{
  "num_hidden_layers": 11,
  "hidden_size": 256,
  "num_attention_heads": 4,
  "num_key_value_heads": 4,
  "head_dim": 64,
  "intermediate_size": 1024,
  "vocab_size": 8192,
  "hidden_act": "swiglu",
  "norm": "rmsnorm",
  "norm_place": "out",
  "norm_eps": 1e-06,
  "positions": "rope",
  "rope_theta": 10000.0,
  "rope_fraction": 1.0,
  "qk_norm": true,
  "attn_scale": 0.125,
  "bias": "none",
  "tie_word_embeddings": false,
  "parallel_block": false,
  "init": "orth",
  "init_std_qkv": 0.0304,
  "init_std_o": 0.00649,
  "init_std_up": 0.0304,
  "init_std_down": 0.00324,
  "optimizer": "muon_variant",
  "learning_rate": 0.00504,
  "lr_mult_down": 1.5,
  "beta1": 0.95,
  "lr_head": 0.00758,
  "warmup_steps": 39,
  "schedule": "wsd",
  "decay_fraction": 0.913,
  "decay_shape": "linear",
  "final_lr_fraction": 0.0,
  "batch_tokens": 131072,
  "max_seq_len": 512,
  "doc_mask": true,
  "train_tokens": 680400000,
  "max_steps": 5192,
  "dataset": "wikipedia_en"
}
MLP neurons of a small language model. Each row is named by its layer, matrix (gate and up: input weights; down: output weights) and neuron, and shows model dimensions 16-143. Each number is 50 + 15 x the weight over its row's rms, rounded and kept within 0 to 99. A neuron's up and down rows have the sign that makes its largest values positive.
After each neuron's rows, "fires on" lists the tokens most often at its 100 highest values on Wikipedia text that the model never trained on.

L2.gate711:49 18 69 53 62 54 77 26 20 52 73 41 42 44 44 57 61 38 29 49 54 57 16 67 60 68 55 51 50 22 65 35 44 65 46 65 41 49 46 64 57 38 56 44 51 50 96 53 44 42 62 28 41 24 62 34 53 44 68 52 41 46 41 54 50 61 64 55 45 64 56 84 57 79 52 62 46 40 45 43 62 59 25 18 52 45 38 47 40 40 71 53 15 68 27 56 54 80 57 65 55 64 22 42 60 47 67 47 45 23 54 55 25 38 52 78 39 34 24 61 11 63 72 28 57 20 37 62
L2.up711:43 84 36 75 67 56 61 37 72 50 40 44 44 24 82 64 48 45 33 35 48 55 47 52 60 43 65 49 56 40 43 24 57 60 34 54 47 52 43 44 56 65 41 64 50 29 37 42 44 45 64 58 37 54 41 34 48 47 46 46 52 54 81 68 33 68 52 36 46 54 57 62 48 46 30 38 66 59 72 41 77 52 50 31 64 64 82 42 37 55 50 62 53 39 69 71 59 99 37 60 51 50 23 69 37 33 72 75 40 24 38 66 44 29 39 28 49 55 22 29 34 57 32 45 45 50 45 54
L2.down711:40 61 54 42 50 65 48 41 62 48 47 35 54 52 60 54 56 52 50 60 59 15 75 39 44 68 67 45 30 25 55 43 63 46 56 71 34 40 62 31 64 55 58 65 35 32 53 62 69 48 61 34 44 19 47 48 71 55 46 21 59 46 53 64 68 52 53 52 83 46 52 30 63 46 41 56 42 58 39 52 48 61 57 58 17 47 26 18 44 62 30 24 10 75 52 65 34 43 29 47 26 65 34 30 39 65 60 81 66 58 56 50 60 57 49 46 30 20 58 32 63 47 58 58 32 62 56 67
fires on: " not", " would", " from"

L2.gate470:39 50 48 63 41 69 55 60 87 37 54 59 41 34 39 47 40 81 70 60 45 39 32 38 25 49 35 51 48 59 38 54 44 49 46 43 35 47 79 46 66 31 51 57 58 28 21 35 55 36 51 40 56 35 53 54 48 94 51 39 72 08 55 50 42 62 55 20 64 57 73 60 58 58 73 69 46 71 49 58 78 56 21 40 62 56 63 93 33 62 66 53 47 37 27 24 68 31 19 47 40 49 55 47 51 47 47 65 64 25 34 36 56 64 56 36 59 56 33 50 48 39 66 35 38 58 78 51
L2.up470:53 59 50 33 34 34 38 31 69 67 51 46 49 91 60 68 66 62 59 57 48 43 71 30 38 54 07 57 59 46 46 59 47 60 52 30 45 51 84 54 75 69 63 34 11 32 58 34 49 54 51 50 46 48 44 46 48 47 51 56 71 80 51 46 72 82 77 38 42 14 34 55 47 41 51 60 86 70 31 58 21 56 35 41 38 54 44 69 70 56 37 50 59 54 32 73 62 25 61 50 35 47 46 63 66 47 48 67 90 69 26 27 57 74 62 71 57 85 14 70 55 37 61 28 40 56 48 30
L2.down470:52 49 59 58 21 50 33 70 27 58 56 46 53 54 32 46 53 53 57 19 57 54 55 41 27 53 62 68 69 55 53 37 52 73 38 48 34 68 25 36 36 36 28 16 60 70 51 44 57 69 46 61 51 49 62 79 34 45 32 63 66 49 56 65 27 53 46 37 47 46 33 69 22 48 40 67 19 53 64 58 55 22 57 32 69 51 48 58 35 48 42 67 47 40 71 46 46 41 42 73 63 67 50 45 59 57 63 37 29 71 58 43 31 48 52 14 45 55 66 38 70 47 52 61 45 41 35 37
fires on: "\"", ")", "}"

L4.gate488:44 66 54 52 34 59 35 44 21 69 59 42 42 14 76 62 43 29 57 47 49 32 48 66 34 66 78 60 59 37 40 62 27 71 42 56 69 38 39 57 57 43 81 63 44 58 63 84 65 30 64 50 62 69 46 59 34 37 60 68 48 70 51 51 52 58 31 59 29 48 49 57 66 50 72 45 62 66 39 53 29 45 43 34 43 48 40 38 49 62 62 48 45 41 56 19 61 46 44 62 43 57 66 35 68 28 56 47 40 68 27 58 36 57 37 45 66 44 61 70 51 53 30 14 17 35 42 37
L4.up488:41 69 53 69 41 41 52 90 69 66 29 52 60 75 73 43 50 51 66 47 39 51 72 34 43 49 73 41 69 26 31 48 59 71 47 65 75 54 47 54 51 50 49 46 49 43 05 46 53 47 54 53 40 50 42 64 35 53 47 41 52 29 65 44 67 33 40 55 56 49 73 66 65 76 58 78 27 65 34 31 32 40 45 47 46 66 30 53 52 46 48 68 58 38 26 42 51 66 49 49 43 30 49 53 51 26 53 26 59 38 59 59 37 61 72 26 61 41 52 47 46 18 34 39 47 44 72 44
L4.down488:69 64 73 47 43 57 47 60 45 59 50 65 65 46 08 45 59 48 12 57 55 29 58 72 55 78 14 50 65 50 44 42 62 69 37 26 33 35 35 28 26 55 45 77 51 63 80 38 63 26 70 59 39 67 83 44 65 64 35 56 57 43 54 44 27 63 57 59 51 64 69 45 35 51 47 58 45 37 29 52 37 45 17 13 53 56 42 66 60 58 59 53 46 26 51 56 41 42 39 60 95 48 26 44 39 53 46 49 88 37 55 47 54 63 35 46 52 46 42 20 37 57 55 32 76 53 26 51
fires on: " La", "\n", " super", "La", "pra"

L5.gate489:43 41 48 43 61 53 58 54 63 83 67 68 38 22 58 61 59 28 67 67 49 56 54 46 59 69 36 34 58 60 48 63 27 42 50 31 37 43 45 43 92 49 53 43 50 44 44 57 75 54 82 57 47 47 64 88 48 65 47 63 61 47 32 26 54 46 39 47 32 27 35 68 63 60 53 31 65 46 54 63 21 75 67 90 62 61 56 34 51 63 71 42 58 33 33 12 50 69 25 34 53 58 76 49 62 34 54 60 91 31 62 32 48 44 28 28 37 52 73 47 55 31 54 18 54 47 57 59
L5.up489:36 73 73 33 50 41 38 15 57 43 27 45 33 52 55 69 35 50 61 35 56 59 48 67 68 58 42 55 87 37 74 29 68 36 36 52 36 58 59 60 27 75 61 58 65 19 34 59 56 58 48 64 21 50 50 20 65 44 58 27 50 46 25 47 59 40 43 35 46 59 41 43 39 41 28 52 13 82 48 63 35 15 65 49 53 82 57 51 53 37 49 49 55 42 50 61 22 47 34 26 24 21 27 64 52 17 39 40 44 54 45 85 32 36 44 46 52 41 62 50 36 38 36 60 58 34 45 46
L5.down489:77 33 26 46 32 54 46 37 50 37 75 54 60 49 34 58 29 53 28 33 69 29 46 59 23 44 64 77 19 77 39 52 59 82 43 58 50 60 30 54 34 69 67 37 51 66 55 39 66 51 28 42 50 65 54 37 35 22 66 45 43 68 65 66 61 49 66 60 46 81 56 39 44 47 57 72 50 76 31 50 63 38 48 26 43 49 58 55 42 62 42 44 44 84 68 64 41 34 62 42 79 61 38 37 52 56 67 52 31 79 39 67 62 82 54 51 54 80 36 68 67 60 30 79 74 63 41 39
fires on: "\n", " (", " |", ")", ",", "),"

L5.gate144:26 43 49 48 57 56 45 35 54 77 38 66 73 54 43 33 39 64 63 69 60 41 60 40 48 68 70 48 31 45 55 58 39 70 54 54 71 32 56 66 48 47 50 54 41 33 51 60 32 37 62 42 57 35 26 60 35 44 77 40 59 35 07 57 45 62 38 51 65 35 49 43 49 81 80 60 57 82 29 41 35 55 41 54 41 71 64 62 61 61 58 50 43 14 62 60 09 64 34 91 56 36 71 81 53 33 52 56 51 76 49 51 50 37 48 39 80 69 53 74 60 27 76 25 65 55 34 69
L5.up144:36 59 48 53 71 42 56 62 41 51 52 49 32 61 27 39 49 58 54 55 42 27 76 51 49 43 64 51 61 28 55 08 46 58 18 70 53 52 61 45 52 49 44 60 64 48 46 68 45 61 48 47 54 72 94 35 45 43 47 29 75 27 37 41 51 52 53 53 42 35 48 22 46 52 55 74 59 43 53 62 36 27 92 54 78 99 41 38 57 60 61 30 43 41 83 49 64 63 52 51 52 48 64 36 55 23 43 35 45 49 45 57 25 34 67 66 69 57 51 51 51 64 86 45 58 46 54 38
L5.down144:51 45 44 20 55 70 50 37 48 51 46 50 55 39 57 62 53 45 43 65 54 48 33 22 34 38 56 76 73 66 41 49 60 46 39 61 80 52 60 60 40 53 58 73 49 41 69 26 28 65 51 37 24 74 74 65 29 51 64 43 68 65 78 36 29 53 32 66 63 62 46 44 41 60 54 63 38 36 14 53 20 60 49 31 58 62 65 40 71 27 42 65 46 61 69 71 71 24 49 47 85 49 47 31 37 59 74 42 54 45 44 42 58 36 63 61 52 55 63 38 76 38 57 50 41 68 57 37
fires on: "\n"

L4.gate200:59 67 54 39 29 60 42 60 82 34 63 59 48 80 73 46 49 51 48 38 36 39 55 63 26 55 57 55 51 06 26 26 79 39 50 39 46 55 74 54 51 39 52 62 77 27 52 48 65 73 49 52 19 42 48 49 42 55 72 48 52 53 71 59 44 45 36 54 63 38 39 39 45 29 55 25 51 47 55 43 73 41 25 35 32 45 53 51 36 40 28 46 49 62 73 40 66 56 41 76 57 53 43 49 44 70 51 53 53 59 43 65 51 45 69 66 19 66 71 49 52 47 55 43 50 48 45 65
L4.up200:20 55 42 45 51 46 41 12 50 48 61 51 16 58 44 10 50 61 49 44 28 55 53 54 60 82 53 63 42 59 46 51 42 44 51 26 30 54 67 49 40 76 37 50 32 43 39 29 50 54 65 45 44 35 49 22 48 57 73 53 63 49 58 51 50 50 55 47 71 36 48 58 80 50 54 30 70 34 47 35 41 38 59 50 57 25 40 55 27 56 44 66 68 22 35 65 44 30 45 34 38 65 62 60 61 54 31 64 65 50 29 64 56 45 71 58 29 31 59 59 62 21 43 43 42 57 43 24
L4.down200:53 39 65 59 11 43 55 56 28 52 42 43 54 39 57 25 55 54 42 25 32 42 24 54 36 63 73 63 57 55 49 43 53 48 62 57 50 76 77 60 55 30 42 29 21 46 37 48 21 52 35 55 28 19 35 73 15 49 60 55 56 25 83 60 61 70 31 38 58 47 25 44 46 41 62 60 54 36 71 49 55 17 81 59 53 63 30 37 37 46 67 43 48 41 33 59 39 42 37 42 27 44 30 70 37 60 49 69 53 77 50 60 75 57 51 48 31 81 53 63 59 65 67 59 56 61 48 36
fires on: ")", "\")"

L8.gate949:69 35 08 63 56 37 38 47 26 56 34 57 78 57 43 57 44 48 44 59 77 41 51 25 72 35 56 59 51 45 53 41 46 53 20 39 51 59 49 64 41 30 36 41 41 47 35 53 24 62 46 49 67 28 28 40 13 43 57 65 40 23 68 70 77 52 27 52 60 39 31 54 43 79 56 61 38 70 24 52 34 64 48 69 64 46 72 24 41 41 73 43 73 64 68 70 23 48 30 81 55 51 59 15 46 67 64 47 43 47 65 54 28 58 35 76 52 40 52 47 46 70 51 59 83 27 46 25
L8.up949:76 59 60 45 59 37 63 36 37 68 36 52 71 36 26 49 48 71 32 41 66 71 26 63 37 36 59 36 49 27 41 72 75 65 60 59 53 13 36 63 86 37 27 54 50 64 28 41 45 18 26 37 65 40 41 74 43 36 37 41 50 48 87 57 39 60 63 63 50 21 38 58 59 57 53 57 62 41 39 59 52 48 37 55 54 41 70 37 80 50 46 63 57 54 60 46 62 69 50 46 46 59 70 49 55 29 71 48 33 75 66 28 60 51 61 47 63 42 69 50 39 53 67 36 72 36 08 44
L8.down949:39 60 40 57 46 45 25 50 94 47 39 52 13 71 45 61 56 59 51 33 42 21 48 52 44 76 42 48 55 40 81 34 75 42 51 25 44 56 32 54 43 54 74 36 37 39 41 40 27 64 37 51 18 57 36 43 55 37 59 52 04 36 32 36 52 59 62 21 14 52 51 66 61 62 62 39 22 43 59 36 30 50 52 47 39 72 69 49 49 59 55 39 60 32 42 55 57 57 79 65 44 34 60 52 55 42 30 24 55 39 31 58 65 52 34 33 50 46 42 67 75 30 39 31 80 64 49 54
fires on: " of", " |", "."

L5.gate633:58 38 56 86 62 39 48 70 68 67 38 28 46 60 39 39 42 53 40 51 36 57 34 41 37 68 54 52 27 59 66 37 61 75 53 57 46 30 57 67 45 32 26 58 50 25 79 57 51 69 15 59 39 50 50 59 39 54 41 46 72 34 64 18 73 56 52 40 61 38 46 31 28 66 47 49 38 44 54 51 69 27 63 37 55 29 73 37 38 44 69 42 41 53 75 52 72 62 48 33 44 71 34 72 29 57 47 34 45 65 43 47 32 51 58 55 34 76 72 42 32 49 49 46 49 45 40 72
L5.up633:50 37 39 52 58 37 31 24 72 52 22 40 33 38 25 60 53 66 40 38 05 40 39 57 48 47 66 56 48 68 50 45 41 81 49 66 59 42 53 47 64 02 34 51 69 29 66 44 28 37 58 71 44 52 45 33 30 47 63 71 52 54 56 43 43 45 62 41 49 49 03 60 51 62 39 38 46 56 61 73 58 22 46 73 69 22 86 48 48 46 19 56 34 72 63 38 60 46 60 41 60 44 51 55 49 64 52 35 51 25 53 20 44 79 46 56 55 43 43 79 26 53 66 41 37 51 41 34
L5.down633:52 62 60 46 59 81 55 29 33 31 66 67 69 43 44 62 77 49 32 61 61 54 52 43 65 61 70 43 55 62 77 38 63 36 35 57 51 55 35 40 45 52 54 16 43 44 69 53 23 60 64 49 71 48 59 53 84 18 47 67 29 34 47 39 54 64 56 31 47 48 79 51 56 27 65 53 33 56 41 51 67 50 31 58 24 76 45 59 62 57 55 52 48 15 61 27 41 48 52 55 79 60 32 44 78 27 60 46 36 24 43 61 56 30 12 35 64 65 22 48 47 27 36 51 72 49 37 66
fires on: "0", " |", " of", "4", "5", "s"

L5.gate89:56 46 62 56 74 55 53 32 64 55 51 51 36 50 49 87 57 79 64 25 33 28 55 41 31 39 42 61 51 53 85 56 55 83 45 53 00 95 17 57 46 42 54 44 59 50 40 62 08 53 65 40 27 56 60 36 51 46 30 48 50 59 55 22 62 27 39 41 53 61 41 64 30 54 46 60 55 46 48 60 47 45 61 57 56 71 34 48 15 76 25 55 55 59 38 42 62 52 29 40 52 76 68 31 17 39 41 38 34 73 41 51 45 50 64 25 50 52 45 53 38 47 42 60 50 57 61 52
L5.up89:58 54 53 36 53 29 56 41 23 58 66 70 31 42 49 56 55 33 59 49 34 31 53 51 54 52 40 90 44 35 26 48 62 55 29 93 44 45 63 46 75 49 35 24 22 64 55 78 53 28 40 48 40 33 51 52 63 49 39 51 54 44 61 66 54 73 41 85 66 37 50 56 66 42 81 65 53 53 45 67 38 29 59 28 55 59 44 37 82 48 35 40 28 72 29 44 42 25 37 45 31 36 62 99 62 61 69 81 31 52 13 62 48 55 39 48 39 58 63 71 27 40 68 55 45 43 35 35
L5.down89:69 65 83 70 46 39 46 21 44 53 41 46 24 47 50 77 56 42 63 40 35 41 48 42 29 40 53 58 62 86 60 72 63 71 27 67 45 83 43 67 74 46 74 41 48 65 70 57 84 50 44 71 51 48 47 48 67 47 49 53 54 49 59 48 35 41 35 39 42 54 27 61 40 40 19 51 46 51 69 59 44 48 55 53 58 42 59 61 54 36 11 54 43 70 46 36 55 20 10 44 55 48 71 49 36 41 35 41 33 85 43 42 61 53 45 63 49 73 66 61 83 61 55 46 28 40 76 68
fires on: " con", "el", ")", " made"

L4.gate944:48 73 52 42 34 61 63 47 35 45 57 53 73 64 52 47 43 39 56 59 44 51 43 23 32 49 78 51 59 49 72 42 70 59 39 64 44 53 28 38 53 36 38 44 49 55 49 55 72 66 43 78 38 71 64 42 85 57 39 59 64 46 37 33 37 40 50 45 32 36 66 38 33 55 64 55 64 22 51 58 62 29 42 43 63 69 66 68 64 57 74 73 55 45 74 52 59 49 53 34 29 45 66 55 56 73 71 31 57 45 35 08 50 36 84 57 53 56 48 34 55 37 57 37 42 44 33 43
L4.up944:54 56 49 49 67 73 26 53 58 62 54 49 56 50 33 60 58 48 43 43 67 59 38 57 16 26 44 55 43 68 44 40 42 53 82 56 41 34 38 33 62 34 41 39 44 57 36 73 44 60 57 50 66 42 87 60 46 47 69 43 25 33 34 59 39 83 70 56 46 36 28 45 67 29 57 51 43 84 75 57 40 48 58 69 31 29 55 53 53 32 27 35 76 99 60 42 68 42 57 66 33 71 38 56 59 62 44 67 67 40 43 53 40 78 46 51 55 53 49 49 55 35 37 55 51 70 42 74
L4.down944:55 61 67 38 57 68 41 44 35 65 35 61 56 48 67 56 76 49 30 75 53 49 58 50 40 62 54 44 49 46 14 68 30 46 72 59 52 35 15 37 41 35 58 26 27 46 42 42 27 33 40 38 53 49 60 90 35 26 54 44 38 56 37 49 53 47 52 16 49 46 49 41 27 33 37 50 42 67 35 57 20 63 70 60 45 49 26 68 43 76 66 53 45 39 38 36 80 57 38 68 56 66 57 46 51 25 40 51 53 74 35 71 64 76 29 31 55 29 82 71 64 42 67 49 48 55 30 40
fires on: "8", "2", "0", "5", "4", "7"

L2.gate435:56 27 35 33 42 66 47 65 81 42 81 61 53 44 80 43 27 36 64 63 38 46 98 40 77 54 48 37 66 75 69 28 12 64 52 69 44 67 44 46 74 50 34 46 41 49 73 47 57 47 44 65 11 32 42 38 65 71 45 57 68 06 36 64 70 65 23 67 45 49 50 69 45 36 41 59 59 44 42 46 61 47 35 45 47 53 51 43 48 57 50 60 59 46 20 39 55 43 66 40 45 60 76 59 60 58 63 36 52 34 42 48 79 70 77 50 58 68 43 59 45 54 69 53 42 60 47 34
L2.up435:51 63 64 61 58 61 37 52 45 74 58 47 32 34 70 31 49 52 48 55 52 71 76 43 59 50 39 77 63 93 46 42 21 52 29 52 36 58 32 54 65 39 58 56 53 41 56 41 60 35 62 28 35 49 40 34 35 51 59 33 53 16 50 34 72 59 60 40 32 64 83 81 29 17 77 68 41 31 34 62 52 01 43 57 61 66 61 57 53 55 66 71 46 42 40 51 58 33 59 39 16 43 39 45 37 38 53 61 54 46 25 64 83 59 54 57 40 50 82 80 07 52 64 49 65 54 53 60
L2.down435:45 70 74 36 48 32 44 60 45 47 31 53 24 53 27 61 68 50 41 31 59 49 09 58 36 35 54 42 60 44 34 39 79 72 54 71 38 54 54 81 19 80 56 38 34 53 34 33 59 58 45 31 84 62 60 64 63 28 40 47 78 79 46 55 25 36 47 40 85 36 21 48 65 61 53 30 41 59 47 57 43 38 62 46 49 48 44 56 39 58 39 48 35 50 58 49 35 68 39 75 61 41 65 47 23 59 50 64 41 68 52 77 31 45 58 26 51 39 49 33 85 61 64 47 62 47 40 45
fires on: "′", " km", " Road", "}", " River"

L8.gate777:58 59 43 52 31 59 28 43 43 47 41 43 26 45 39 43 39 56 25 47 57 39 57 44 58 83 27 58 81 52 46 41 49 47 59 55 42 48 59 27 44 40 30 43 38 60 46 56 53 63 55 42 41 49 44 40 36 99 47 37 54 46 51 51 41 39 64 62 50 58 39 54 66 56 59 78 46 49 64 47 47 69 53 31 47 71 26 39 34 60 52 55 85 70 62 49 53 60 31 58 28 14 66 65 69 35 63 62 47 36 38 64 36 99 56 57 36 85 47 57 50 42 71 26 70 55 55 27
L8.up777:42 44 47 35 63 56 22 44 57 42 45 57 50 48 40 76 46 60 38 49 73 43 58 35 35 53 57 59 35 14 34 71 76 28 89 60 27 43 64 65 51 62 61 41 65 57 56 73 58 68 65 51 54 40 46 61 56 80 70 44 61 48 36 44 50 49 56 57 52 35 33 50 31 40 49 66 66 38 11 57 58 45 42 46 39 62 41 36 44 32 57 34 37 35 66 37 45 46 51 82 55 34 57 60 45 15 42 36 45 13 58 52 57 38 57 62 61 38 60 60 07 39 51 60 69 67 49 41
L8.down777:39 30 44 45 54 26 35 53 58 49 50 40 67 71 43 65 29 67 45 27 58 32 38 36 76 60 34 63 35 66 53 42 59 61 60 90 39 20 75 58 33 61 63 71 34 47 57 72 42 31 51 76 66 60 07 72 33 76 54 54 31 25 43 47 64 50 53 31 33 37 35 51 50 74 50 26 47 73 50 45 55 41 68 50 55 70 66 41 53 49 63 52 71 52 53 40 57 22 66 57 50 38 25 68 43 34 43 21 39 39 64 67 46 44 39 67 43 57 52 67 65 46 59 50 85 44 35 47
fires on: " an", " An"

L5.gate492:36 46 50 70 56 39 60 55 70 53 41 29 53 71 62 60 63 54 33 62 46 40 19 66 77 54 42 57 45 67 54 47 58 54 44 44 72 50 36 53 45 56 37 78 52 65 40 41 49 88 63 31 39 49 30 51 51 60 34 59 54 57 68 61 33 46 47 37 47 52 68 39 46 77 55 70 49 40 55 84 20 54 75 41 47 48 47 34 70 57 59 44 58 63 43 56 47 60 34 44 45 84 42 38 50 41 51 33 53 49 70 66 54 53 48 58 33 55 43 66 41 63 40 36 20 61 49 60
L5.up492:63 52 43 61 69 25 41 50 63 45 24 54 64 29 39 49 53 48 68 46 60 74 52 57 40 18 45 33 52 42 59 36 27 37 31 30 48 50 65 33 34 21 33 27 53 42 57 65 53 48 41 56 43 29 37 27 32 54 32 48 70 55 54 69 50 53 47 51 62 65 40 44 72 45 72 44 47 57 56 58 33 56 61 54 16 68 54 20 44 60 41 43 48 74 55 54 40 72 38 34 17 30 31 29 56 60 55 86 49 40 70 72 50 47 67 47 64 41 43 36 40 55 43 35 61 44 31 51
L5.down492:62 44 75 49 44 60 55 66 26 56 46 32 30 62 57 53 42 61 43 82 49 52 46 77 51 49 26 58 63 74 51 54 58 52 46 62 50 50 60 64 47 62 46 53 39 53 44 33 51 47 53 50 72 59 33 65 46 38 43 31 48 25 70 58 83 33 59 26 33 57 35 54 42 30 84 47 38 62 27 38 58 30 44 48 57 52 58 73 66 59 77 42 54 45 67 49 39 29 33 79 64 56 36 51 49 56 87 40 50 40 18 25 50 59 25 32 57 52 40 51 51 39 52 54 50 62 42 37
fires on: "8", "3", "0", "5", "7", "9"

L4.gate159:25 30 57 53 55 47 25 44 36 63 35 40 53 48 33 75 39 98 49 53 50 53 81 19 66 40 77 54 42 49 31 53 57 43 21 65 67 39 53 57 30 55 46 51 59 33 35 44 55 69 79 61 48 45 48 51 62 48 13 54 74 51 42 30 62 66 46 64 45 33 48 36 48 42 49 59 66 77 19 53 38 69 48 50 51 83 64 71 53 48 26 36 24 40 61 37 46 60 36 40 58 53 45 28 75 41 31 74 42 31 48 42 64 52 60 35 22 56 77 43 72 33 45 69 65 51 44 21
L4.up159:29 31 49 30 55 39 44 49 28 93 52 24 35 55 52 68 37 82 50 41 64 43 65 70 33 63 48 57 36 45 63 45 51 54 31 44 56 45 44 63 48 68 71 65 39 53 23 48 50 65 54 37 54 64 42 36 69 27 43 48 62 46 69 51 49 77 64 53 72 54 50 61 31 57 73 44 46 60 33 34 69 46 39 37 59 68 62 40 71 60 60 38 46 39 45 47 58 52 36 46 53 44 44 59 70 38 80 60 18 69 36 59 44 39 36 47 57 57 53 70 66 26 41 61 69 59 66 31
L4.down159:42 62 59 76 44 44 52 33 50 57 54 64 70 11 41 60 53 54 58 61 49 37 61 28 49 59 63 95 41 66 66 57 61 31 38 58 50 38 50 68 43 56 56 84 44 68 47 52 36 57 63 37 53 55 39 45 39 61 64 38 59 24 60 30 35 89 53 65 39 73 37 41 69 70 62 62 47 56 54 55 65 29 67 57 50 52 47 50 80 58 54 47 56 36 55 38 70 38 32 23 49 45 37 51 63 25 28 77 59 52 55 62 79 30 56 24 30 41 46 66 58 57 54 28 49 61 52 45
fires on: "\n"

L5.gate711:24 63 51 24 55 33 75 45 73 26 21 39 55 51 23 31 26 45 53 41 46 40 41 41 47 57 38 32 41 56 52 46 70 58 65 65 54 65 62 62 59 76 52 52 53 37 67 66 58 36 58 35 61 35 52 51 72 80 60 33 28 52 59 67 44 57 29 50 49 53 45 51 79 56 29 44 66 37 58 57 59 62 56 54 49 58 32 27 39 28 53 33 34 40 62 62 58 65 31 54 36 44 59 70 56 54 58 46 65 42 67 66 32 77 67 71 54 60 42 71 49 29 56 60 74 61 75 48
L5.up711:43 54 32 57 45 37 60 56 20 58 67 32 69 65 48 71 53 47 25 40 52 72 58 47 53 58 34 41 49 25 47 57 28 59 41 41 61 25 59 56 52 32 60 42 50 27 31 53 61 37 57 66 40 51 25 45 66 47 30 56 27 57 44 35 50 38 61 50 34 33 57 63 71 71 42 44 70 56 75 62 62 63 88 45 68 56 41 12 51 65 46 46 61 64 52 66 77 16 45 56 16 38 48 54 43 32 53 16 67 31 62 34 78 44 60 65 34 72 42 59 45 31 41 33 31 42 44 55
L5.down711:30 60 51 48 44 20 31 41 54 58 43 52 16 67 56 53 31 72 54 44 63 00 46 17 53 33 64 41 39 51 50 35 38 39 56 51 67 60 67 41 39 66 37 43 43 09 41 85 81 73 69 50 52 57 64 44 33 59 57 42 60 33 33 66 49 55 46 48 42 73 56 44 52 62 59 67 54 50 27 22 53 42 52 38 47 59 44 63 15 55 46 23 67 56 77 53 41 75 37 62 46 47 44 71 35 51 42 38 55 62 50 66 59 46 48 66 60 51 49 69 64 94 71 62 89 57 26 58
fires on: " an", " An", "An", "an", "ce"

L5.gate410:73 36 53 58 45 35 36 34 27 39 56 61 50 67 35 57 65 76 71 25 32 23 32 48 63 51 38 47 66 52 38 41 61 51 54 37 45 29 56 59 47 95 28 70 38 60 85 73 42 63 36 34 36 50 55 70 64 66 30 52 58 63 24 33 48 46 53 42 85 57 45 58 76 81 49 31 48 53 42 76 30 59 44 49 70 51 52 61 32 36 51 35 48 67 38 82 46 55 69 60 60 57 77 39 48 64 47 54 62 67 54 37 49 28 65 54 52 43 58 51 37 52 86 33 30 61 50 27
L5.up410:30 25 51 43 52 39 38 62 46 61 41 68 61 61 65 48 71 16 60 18 53 57 62 41 30 70 26 72 62 12 68 27 57 55 34 69 56 66 57 49 54 33 62 53 63 43 59 56 60 28 51 51 72 07 38 64 57 34 29 46 62 45 36 40 42 51 40 47 45 46 32 52 46 45 34 64 44 74 37 62 36 41 70 60 58 56 51 40 44 44 44 77 12 70 68 64 29 64 57 74 35 50 50 47 49 69 54 68 36 57 98 41 47 41 20 62 40 45 93 46 48 69 44 62 42 73 72 56
L5.down410:26 72 40 34 64 60 65 51 51 37 34 54 55 52 13 56 63 47 38 32 24 71 39 54 53 45 52 49 67 40 62 50 58 71 43 51 60 31 64 41 59 77 53 53 53 05 47 52 63 45 75 63 54 52 39 48 50 41 51 49 52 20 55 49 44 53 40 36 63 96 38 71 46 77 59 56 06 43 62 53 49 40 65 35 56 39 41 34 20 67 53 21 64 52 65 66 54 42 50 35 35 35 53 55 66 62 31 70 64 68 51 74 58 58 34 27 80 28 50 36 69 26 43 62 98 69 59 47
fires on: " J", " guitar", " back", " bass", "\n", " organ"

L5.gate644:54 34 61 71 68 51 36 38 38 77 40 43 48 63 19 55 70 55 46 47 76 20 64 53 50 52 57 94 60 50 64 47 64 55 48 48 66 52 72 64 39 44 57 69 47 52 44 82 49 46 24 31 64 59 37 42 49 28 38 40 74 39 58 41 32 53 56 49 39 64 53 49 33 64 41 53 32 46 31 51 68 17 47 44 42 58 42 43 55 74 36 39 58 40 34 65 47 39 76 40 40 64 54 58 39 52 33 71 51 61 86 36 51 39 61 30 40 52 53 45 37 33 54 45 37 58 28 46
L5.up644:31 45 59 52 49 48 49 36 52 56 52 15 43 79 77 59 35 50 60 54 40 48 57 45 59 40 61 73 43 72 55 44 36 40 30 57 33 48 51 55 41 42 54 37 70 25 41 42 57 68 74 70 62 56 36 57 42 56 47 31 44 61 30 46 38 69 66 73 33 57 41 59 17 37 56 54 45 68 40 53 61 46 66 45 54 46 89 50 33 84 51 45 52 74 44 23 61 49 67 34 56 52 68 45 61 43 45 63 22 50 78 88 43 81 33 60 68 62 46 61 19 47 57 26 29 33 62 36
L5.down644:50 64 69 69 36 49 34 43 56 67 36 37 44 52 57 65 28 47 37 34 57 34 64 58 44 83 57 94 47 46 61 63 51 45 49 74 51 68 41 40 51 65 69 64 50 39 57 41 28 60 66 28 52 59 65 47 53 54 64 43 43 68 67 45 17 77 42 60 45 58 61 44 32 64 51 63 38 73 12 42 38 45 56 27 74 80 69 04 61 39 47 32 37 53 27 51 82 16 45 49 20 80 49 29 74 41 59 60 39 61 58 64 61 57 38 51 41 37 48 51 53 72 39 44 40 56 41 46
fires on: "\n"